python train.py --num_hidden_layers=16 --hidden_size=448 --num_attention_heads=7 --num_key_value_heads=7 --head_dim=64 --intermediate_size=1216 --vocab_size=32000 --hidden_act="swiglu" --norm="rmsnorm" --norm_place="pre" --norm_eps=1e-06 --positions="rope" --rope_theta=10000.0 --rope_fraction=1.0 --qk_norm=false --attn_scale=0.125 --bias="none" --tie_word_embeddings=false --parallel_block=false --init="trunc" --init_std_qkv=0.037 --init_std_o=0.0 --init_std_up=0.037 --init_std_down=0.0 --optimizer="muon" --learning_rate=0.00941 --lr_mult_o=2.0 --beta1=0.93 --lr_head=0.00444 --max_grad_norm=2.0 --warmup_steps=200 --schedule="wsd" --decay_fraction=0.877 --decay_shape="sqrt" --final_lr_fraction=0.0 --batch_tokens=[32768, 65536, 98304] --max_seq_len=512 --doc_mask=true --train_tokens=426600000 --max_steps=7111 --dataset="wikipedia_en"
MLP neurons of a small language model. Each row is named by its layer, matrix (gate and up: input weights) and neuron, and shows model dimensions 160-223. Each number is 200 + 30 x the weight over its row's rms, rounded and kept within 0 to 999. A neuron's up and down rows have the sign that makes its largest values positive.
After each neuron's rows, "fires after" lists the tokens most often just before its 100 highest values on Wikipedia text that the model never trained on; "fires on" lists the tokens most often at its 100 highest values on Wikipedia text that the model never trained on. A number after a token or word is its count.

L13.gate450,215,139,246,193,176,221,242,192,177,212,204,171,228,198,159,232,165,278,216,229,251,219,156,163,222,175,189,202,207,202,264,236,204,163,252,214,166,173,233,212,228,217,236,202,199,190,202,201,229,179,233,228,233,219,179,260,252,216,221,241,191,188,160,147
L13.up450,148,217,212,194,238,213,227,153,195,179,171,206,195,210,174,196,169,206,220,207,227,224,170,147,233,225,220,160,220,184,273,215,208,169,246,263,123,140,233,209,169,241,223,186,190,248,134,199,246,158,198,241,244,213,167,205,257,189,206,250,244,214,197,173
fires after: " |" 78, ":" 4
fires on: " 1" 47, " 2" 11

L8.gate465,222,110,234,184,216,196,218,218,178,171,205,180,200,178,182,195,206,200,223,197,201,256,192,168,185,260,135,165,212,150,152,187,171,199,212,190,220,164,180,187,174,204,196,175,220,210,190,217,257,215,228,211,229,219,209,247,221,171,257,246,241,246,252,225
L8.up465,204,126,200,157,203,267,144,212,207,225,205,176,201,191,217,204,179,211,235,182,186,223,223,192,215,225,194,161,144,187,228,179,180,231,216,150,231,217,204,208,143,221,201,227,225,202,203,200,243,234,158,242,214,203,211,150,229,206,210,211,177,193,186,214
fires after: " |" 38, "|" 11, " People" 4
fires on: "'" 19, " Title" 13, " Candidate" 11, "(" 7, "’" 5, " Team" 5

L10.gate1153,232,225,271,192,216,234,271,220,171,182,185,167,197,211,167,224,176,187,174,219,154,231,205,200,233,169,224,238,243,214,241,165,195,176,200,156,186,189,221,210,201,180,177,163,209,227,176,240,216,176,269,185,206,235,175,189,188,247,157,222,147,190,210,206
L10.up1153,256,134,137,216,162,229,209,239,191,230,163,188,164,184,154,218,169,171,174,242,162,229,218,145,191,183,215,194,216,168,236,256,202,188,226,227,184,214,198,256,252,194,199,173,232,212,188,202,225,225,216,230,226,192,135,200,189,228,229,198,236,212,247,238
fires after: " |" 39, " of" 10, " the" 7, " in" 6, ":" 4, " to" 4
fires on: " 1" 36, " his" 8, " 2" 7, " a" 7

L6.gate826,236,173,208,185,184,159,157,232,204,245,185,133,210,206,257,250,184,169,212,169,227,203,176,214,202,189,145,198,206,218,230,219,233,210,220,218,242,227,156,200,147,166,206,247,190,206,193,163,203,232,241,122,197,211,203,164,202,238,191,187,236,192,230,221
L6.up826,143,217,162,236,168,232,179,173,217,216,190,158,136,176,190,173,224,176,235,148,189,180,203,152,193,192,212,189,202,285,156,215,191,194,215,155,176,214,224,214,221,223,139,206,194,188,201,238,214,241,218,230,221,211,198,195,196,226,199,179,234,194,241,204
fires after: "\n" 36, "|---|" 14, "---|---|---|---|" 12, "|---|---|" 12, "|" 12, " " 7
fires on: "---|---|---|---|" 54, "|---|" 14, "|---|---|" 13, "|---|---|---|" 9, " |" 6

L13.gate803,164,207,207,190,214,208,234,187,166,245,212,156,242,180,223,233,235,217,194,206,184,179,167,194,223,172,219,185,214,178,147,237,183,218,224,195,183,265,160,214,206,200,197,198,193,222,193,212,200,192,212,211,220,207,180,184,145,190,246,172,219,182,185,193
L13.up803,169,221,211,251,229,257,210,203,234,191,179,183,153,168,196,225,208,178,155,166,229,240,159,145,271,223,235,242,177,222,198,188,155,167,156,168,194,244,207,231,204,150,186,220,171,250,193,230,240,176,223,184,253,131,223,185,137,205,182,215,197,169,237,177
fires after: " |" 59, ")" 4
fires on: " 1" 20, " |" 17, " −" 10, " +" 8, " 2" 8, " 3" 5

L9.gate264,236,196,152,222,189,229,228,215,200,207,190,160,237,185,177,225,212,178,230,184,207,186,251,189,197,174,161,218,206,221,172,212,228,167,192,215,230,192,194,252,188,241,207,220,208,155,187,228,134,201,244,220,220,183,134,200,153,144,207,272,159,228,206,207
L9.up264,166,250,131,184,206,271,154,194,228,199,199,155,223,236,165,237,239,196,191,210,126,215,195,158,279,195,192,181,145,210,200,199,208,199,255,238,189,187,179,255,151,221,272,164,210,169,262,159,235,173,202,149,215,208,197,163,231,170,233,267,185,247,166,231
fires after: " |" 55
fires on: " " 51, " C" 11, "C" 11, "'" 6, "(" 4

L8.gate1187,261,181,212,227,237,187,216,247,199,182,219,206,232,141,180,171,179,202,217,223,201,140,202,202,127,190,188,184,191,230,230,184,210,156,183,212,220,175,137,146,142,208,175,167,146,186,166,218,202,223,244,198,226,204,189,213,219,155,169,188,189,161,187,232
L8.up1187,188,227,254,177,246,180,225,171,209,218,193,168,206,203,176,213,210,193,232,186,156,181,179,201,121,229,214,187,175,210,191,168,189,204,226,158,215,194,241,195,157,239,168,182,255,218,194,194,193,231,228,230,202,158,171,141,175,203,233,250,226,148,182,216
fires after: "\n" 60, ")" 6
fires on: " " 57, " |" 7

L11.gate863,182,193,235,192,180,183,231,199,231,207,233,200,215,168,194,224,204,197,211,218,194,210,159,174,209,142,185,169,212,225,199,228,187,197,215,177,206,207,193,199,191,140,148,180,157,223,222,226,175,155,219,181,238,241,178,225,201,215,212,178,192,186,207,155
L11.up863,139,214,208,220,187,214,240,231,182,153,227,191,143,158,190,243,198,195,209,221,228,180,206,204,166,163,230,199,182,195,223,270,186,191,203,224,205,244,245,196,189,224,175,194,191,217,218,203,208,207,213,205,216,256,181,208,205,172,235,174,263,117,186,230
fires after: " |" 60, "|" 5, ":" 4
fires on: " 2" 76, " 3" 11, " 4" 5